MLP neurons of a small language model. Each row is named by its layer, matrix (gate and up: input weights; down: output weights) and neuron, and shows model dimensions 0-255. Each number is 128 + 24 x the weight over its row's rms, rounded and kept within 0 to 255. Numbers have three digits each. A neuron's up and down rows have the sign that makes its largest values positive.
Before each neuron's rows, "fires in" lists the words (lower case) most often at its 100 highest values on Wikipedia text that the model never trained on.

fires in: "to", "above"
L8.gate311:123148152122117095121128148123114156105131133087086118138119113139180137150114106161141151128105149140127134112098129117145083085101126101161135125163067107132138094154141131141160077128140087138123138169123133131152118140152107127131105140142143150147156123125094146111172150115151123119140131119137140107120145112144068106143157113159143149097137106184150118106146120115146151136125150091128138150116153154158130159165158143095155149104103167111134142154137085121131127136146086115148144085190140157157129168123099150134122110111141171109138139147058093097132145160165169111104141128148122150126145132135096138102119086109127086103111129089140137116148116112150134128136117100155086104118101164138122152101068142134128152132086148131070166131084170150134119163142165
L8.up311:147158128126170131104100174155142149140146137169119098160124138153080175105125124141122120148138074149129130087152142147146104103146133135135148132140072106172155109144160095093137115109123085145120140128098121112150105157159136154127092128097143124135131149105130103136141122100118121163152137142114166105141110128120143115117106152124169171153138120129126122122123123146140142125169165109133144168127111082128149108120148103106125141103125144127139105163126128136159148177142162104122117163146160119140135117118168134153147149112183145145079096141102136153166142149132141093114124076119162073140163116070115075131105175080142148154104088144158183130125115128166133153099104104095143149103135108132104140112129170144101151091141091078140127129117128128107162155132120
L8.down311:148115107129141141135119124112170117133109164124124143169113110120118124099096119150141122110198134137135117145115121145139145112125175160113149130118107117112136093143147138121132117158090090107128179153102113128103148102128118189129126096105144079147133120133135148142084098154089098151150156117122122131196096122126121127161159169111122119116085136109117143122106127136126127131162138102140177153149131094129160119176133144126151112116156161125125097140113106139176126102154118143153081142140154125096111149144110125102157104124115103078069144139118105122155146113071089107133127090153131124119137111108154119084112144076126117138142108100127153144115151155171148144079146105074104131068138128117112119128086183106090171099137153135161116103110102093140135123119124

fires in: "between", "against", "despite", "above", "about", "under"
L3.gate714:126145161122088135113110160098147144065150166085109141171127105147133115144140126114140136115061202118168081125147077096150099102122124160095098136119106051145139092141132125144155125120134133139061119166122131164169164125099083137131167143084140114133147077137101109119132131166107161152149133129146117150113151161153123154145147096134142089095121126107150103113115129124152134126098139137110140123143146125153117133107140092111136146096130128143140159180119155122108141131125122137099105104134127145135122151123151095114134109121147114131131144110141134134110139108129099075150125095128112149158096153139119119109115143083181134091148105143155119152141136163126142157109092092113168131140113120172145122121089148151128132113115072096135152097122123126099130158130087
L3.up714:144095147155142151103115127103138107127144086124132076157134100150115131107128121112119089181123128117098122148132112129093121115124133135147180121116101130160083137130165126110179129116092109087095127171161128125096158167125154137132140098124107103144131107129166164102133166087140122162118161107126111130129129139163143129159168144129176174134128107170146134112121140099165127101146161152112110116112109109152097085108122071136159102120129119147141130096165103129166143060128142109153099117165152111207088100111136111094136122110103123127091112120125162134151080136123121160150133138150111119144090098145133077087120105118133127131124142116158159126097115107147159119170109152122122084117174165141135124118115113141128114120152147130160135120125099128104133179136099
L3.down714:127124152094134128151101104108119117110146152120099111113142109147142126113130123124143110163133065125121164108114145143134090090151124109142106144132174142162115147130142135132155115121116099125118128138137087106090117138132121149121093104143130088125083131147150163124122146130150162106115128101156178163127110110141122149128074174170132108170125163129093128135128139123141121133149115112166150113120128115162134097122183161158130086133135078119107113134120112127102170098159121096145158151117174090094125099132143105153108099153134165142116131108098142120154110140082106100140109114160145160089160152091062155127072097168106105092123187110177156126094129133127145096103113127149145176147130152131113074128160147119097132142087164107111156106147140118118127144131122

fires in: "who", "has", "also", "then", "father"
L9.gate634:121094128095135117117103128114122140155171128083159109132148139156107149112157083128134097120153126151135099112101130124131115117113131074140112072098111154079133126126110117124134109135110084115174120117140120123126129114129148138137119123106110181142096144087178127135133147081137121111145143152078158152108176134111141139075113142090149076115105142090121120109104173081144130160137145114129096153147145111156116132121112113155091080157120108147119126114098141167129091127125151116124128141132112124059092199147114117122108119176141140082094143137160152091126116139153106115127115137115115117146116115118160102138130178123168134160152151123145158131088116136089096141114135142147139084143129113123201105172103136111174124110133129090134140129120129139150159112132151
L9.up634:109108147111110142131125105128142106110106130125149101105148095155122096092159096089147131158137104149124142154118121142159122107165169163112084157108135083108110131169132121144121091111145146089130097123143155174089136074168154144164148103134131168055103145142112174139097111157097146151106162129176166122146098136116139112158121101152142119109132152119119134098144136130110102115114131132118116134078135113122115118141120106115162127137155124149156141127119152161160146108066097146161138132144104106112133156132082139148135132141137145130137090112121111101126169168146079150073144105141116141144133180148137123124111126077126122165102104126143163135140099185133145105057145113101135132110156162121110077138128108132126147121136168147117112139135163152137139096146136
L9.down634:119166134158076150140133107130166111102109136122055134116114142077144096134090144105112142136142139128126143126119103110138118112148149105137144172160158144128117143134167130125103158124109079124156120176142167086124112133076111096088176154125150051135162114104124107138117124123128088159144105111114106118137158116132143136146093116141144138131138147118123113159174149129114122075105094132099097101106163125121118103159112125117113161113116110155151076124119086110121118121121084168126141134128106119111164116135145150124178171189143117070129095102149104113123154171112124158107110152156148109136100115123154138150109157101150101100117122127162091149155117132152150121141132084149106149123122124128127144098132122139108186140160124183124142132110114099124134149136119

fires in: "000", "sq", "20", "00", "limited", "200"
L2.gate999:100137144144119110114073139101163148168131141129168127133151158150155177107181116114095149123138151128171131131142129083091188149109114143101129158152149123112149116105140168107078110118120156141121113130130074126077135148129122146155128132122137165129111137130171073117127098112187183146141124129132141123118125138113123140148138148149144127161120118147112146147105136174124131113099122123137105118127120125130142113175155143127092130122125151137138125101149127081143133139108173118120092137146102132137149136088131113140117122132134129167135153156108102103155104121155088151138132097163122125124115177121155128147114107180137124143086152115184099129147136123099090092133129119140060149111184096155086079104121104154103099154118093144110091156134142111121128149089086
L2.up999:126161154165121138144103137141153159140139128124133109110114157081117115139148102153147088157122140066108117118166120109136146132144135121110115118102138147116118086127113176147185108111117124154097116170113120133118106114106134127130114111187134166140117157150120153164150105099130134130073112125114163116096167167091124128127146090118162125138060081117151179120095130123083119139160112113166132141129155124107109106170139154080108156149142125136131127120126115110142120131145127170150102178130131074106099141126155096131137148093090101101107146120098142113130114155159106127147163118098137089114134154134143157095133152128168084153147129123149152177140118118092125078142122110090156116140125131142089158146135173114129135146138111109116134120104110127191100164124099
L2.down999:139107160138110089153104134125121113077133141099117094146144150191109128114112134114081103118135122085153127137138147152130113176118119141152087116123143104133182117154150178108124116125139174139148134116143141136119087133145136167131161114147139103103146124158132124112106085095170095158137161142133135140159144136095135113133107094128110149105128119120156136119155144113097134136111072171134133112095140111115168120163127149155148142156142174138113139155143123148132110141137140131118116118167125178109166107100097164082126088087094157160109139170149150116138100100083116162127115114131114138085162138101121090103127104145167138099098145143151149149120161124121128157093152134101128141119133109175109163084136126142051117152127117159130141140192146119114152109114131

fires in: "can", "they", "may", "not", "you", "we"
L3.gate916:158109109128110161094121138099127096149129135142088132153147140122127153139140162171135138132179106157116072157151124109108110161109104153083148125157128110126107119136151155147085178114148101132134165144087135094161153118126104148145167108112132127114119148165157114123137147115118126140084111112149116161131081154127128127138145159171122133144122157156082097122122137116164154117120144077122133124150135137141145126135104132125141138082072141122125136135137082139100168119119107143158142129161162176135144138124118110142119134208102116124071137126129166101140155141137156121141114080137113159116147123130112092079162143160176124148114105178096136123141119134104110107152158183128116122102142122089096114136141093128093134123134067104118148115157141105179142143153134
L3.up916:170120129088154170134117149116165150151120130120117143129119109101162160130125133145106163106128161160141119129092163142157143109099152114124134138162118118132147097117078108102124153151118138126149133084115108071109122104123123151121143072135129105150134119099139088144130108112114089112099121087146161097110101163101111097093117088143108117144103155082071154104084117159112083118125120124106117122109165122134126138128120152128129084131137135139101160121147152117093110138128066110142145172123120156067130129121175102101147113175122130103123112170123137165177106161124154147146087120135130098102118141139158136126175105117109177142143107125086120119103142106136183141163157148153136130116133129112083102149115152182120124137140168119110094141153100126135120124105102
L3.down916:156130112109148133093160133128137140149143113172140125131167132120125106176123134184121153146136129104136093108104154116123121149122100127117127138148096113102131157137084127132130133127161137148092195149108099135120107149136112130106160117125108106147087097154176200138156120134101114133097168156118094149139103139100103129084131134122104120117124141126151065133105127132153121122068124089138135121132178134190166150151110116140141143169100176141131173144105161121164164158153102139116078111114134142152113119105128117151124146160119132110149124092128119174164130157117137127139148117132155140135150133142158103087165135145102121159098108162121127125146148090095106090127135101152075121157140108159128106110128146177149148132145102119082119168163115096121105109154142

fires in: "to", "not", "cannot", "we"
L8.gate295:141140141125135163125178131114100116096143118121116133134140124107138119125139116134123161099125141157170169172108158106135113147122125152136148136099125175151119153103103120156143151122107161155130129122134103100127173110119160109110086091124156127185100084142163128136136141151064136096118121135136181133121109088109088089104129106137143097120091127134109116162130121121093133172123130114125138152138157160162061135118130117128130127123089128134113087156171087085103153122135157140109102135099147111129125136131095114116151130120127116142157123156137144170127168166162157132148145132131156113160128081096106103116107138143105154143121169137142124133129146136176116148170110154084088174127166101162089115141128145160126097150092126067096126162163133124157114113123083
L8.up295:158120173161148131113129093142130103134134120138130100090152121093110122143147121114141207180137135157133117112107098161104146136112130143093128162141116151176114084135148118106136139129123097101086096104163144137106105140160106135089168158089127128148143153119157108135125166137090115151115131116133131152123160118152116126109161095138167140101106102127080121130096117140167143120137083086175126113136112117201173141128146098121163110092122122134152111072130138131087160108122116155115134111094162133145146133093124124138118133119106112159137164146157094086148113112134132128150144127149152103116091113118133148127177098140110153095080126146116140100112142130114150140121103097118098127139117106166108097183152137155131131119096112140120105125187122110115126182085116
L8.down295:163117119136085086139115141137106122131103151126141162065150135103074126123159122147145141180156107126107095138147118174095131073110115164153136147081136120133121166130128132145125118181136129105156092115084142091089112085107090118089143108115093161088107100125107138098107128095117128130105187102096092136123134154131155117118129149150155135131114126103103163095133133116172104148125098122132101103063135085117129133166136129109164109129097163136123102111144177109118167088110155135187138122120105124120116126096156130139138153096148101148134123139115108128141123127127108150127093129147138137113115131131131171138153145156090104135094095151125163147133125114150130125096171140166118104114172133134150112079157178128103134090133141115168141135121129098119141122134105

fires in: "or", "also", "known"
L2.gate132:111140136074105133112124118131138143074085167123114108111129130091079130128132128136150149125139120091124099091127150146104097171160108125127136136124174094143114152109143109113151112129137120147112113078188109112124138147101104087171134141139140139141119129103118109104140105138150102126101152096161112085160075142088113140146137143146100119145131150137089110176127083083150133129105122118127149112128126093129132093126147140114043134138139086158086144120129102123141120148114130131121109112126168109111129119126120167095140117160100110159082128124158174120139140120189100151141129123124128139153131138148100151125102167126138153116100130120132152137109181117139135083083120137144085083144144143203146122144132119140125152152082144174152126112137166144145124131102092
L2.up132:128143121077149162164150141139098129091138109107123135114129153159110144165142143133083142094091129104146151106104160132117102094110126134112139074149111124106128124131105103125155140144135108138166152172105110157122078152173159167143122126117148110116125087107124128102093099171112126108105177114141158138163087132157134127157115114111110172154162153149121097105170124187087138112149112113112111126126105088116147109117104074132150086149122149147171123088097135115126113142140138066143121156124135148177167102125114166139124124115118146154143112127132141116163145118140119144129160122132119096146159106139104101109119149136152133107148116070162169140115080124133111121127146120159122124131117161089073139161150148135141115151113129137101135144199141155135143134131079
L2.down132:126139095129082126121175126093114145154130130127157114153129104122135090142083137096081174125139130110124109089156123176118099097111142120109188109128111120129158133086110117164136130116111141120128165136185140128163084129149115150144135127137126089132146117148107135121102141121079183119161118118115150133108150143124135144163101137147153163160154130141148130127119139104108115128158079090132142148146134176147115133176113122145096173130133143140079178160138103131113121141153127142139137116136134130096144103118138126127108125111153114153161125106154095102087091116138120133163139145133084067090156129127108188156104059144123120110151130110116116139115133175090117120128085076131156107089118171095135103131148076078135136131114152151128129136147139118131157139136131

fires in: "known", "such", "so", "see", "software"
L9.gate698:203128126122163116139115121134134160136132137123105151103146077102135131096100107121134105156149164113119118082113151141140153132129155124135137140107094136105143111142094126155107145128154099145145171100116111122165126114124128138095101110142143110127111117113173121162124123111138150122112162112157161091191088140081133094097144146116154130110125124129152106129131157148091143079128099118081106112145099116143134117112137111145119106137090114110062200139137136083168125138145089075136150149128120143110130175147099107098131147151114125157127153100132159157111157153145105119120137123118124147149181124097131130112156141081135148138096130110133122096128108144134151067095121105228145124118160113116172093136115118148117132102126157148098102120137125145134125113121115
L9.up698:147145099120126151146129135142116170145109156140137117109114116095126132112099127156132143073109112074147138077158135154117107084118175157110135129148135098144129100157139135130145089180126114122128135129116136115126081177118102135100095129115111140163096085160171128104162082116120153153141121114146117126132105162096147087094122106106154100113142109129122134154141178089149163108096106129159149115151137141117121148099115104131090150064129132113157133144166137134152141156106113144150166094110116163119116120098082129145148148112137111124101184138140126131153146121156166112174122100125186131138150136127118140109162131149104098130100106145107146149141075114107156153092110173174114123119161176151112117103104109137124135189129130153139108108093129141118149153122092
L9.down698:129121140090171095120147206115140172111115131126151134114145130131125144117131130142105069105122127115120173123126124089114148075108139105099109076159104111150146172121143103107142124136157156114103128125128145110111136114116131113136078102124109135134133133114168110102098136142121119088106150099180136122150129145133191144112119124170155147121155124127131084152124146115086134117175049158109120131125106113122108125107168119089159130151116153138164111139141138131104123140116141153117129158068116135139136160137105137140157138110065151093139151131149118146100166155140104098098122134130122099100136146134102124116127120143106126147121150147131136109110107125128160142157103110134142133086168109118137126089099168164125138183154137195180165126125100153138119076132120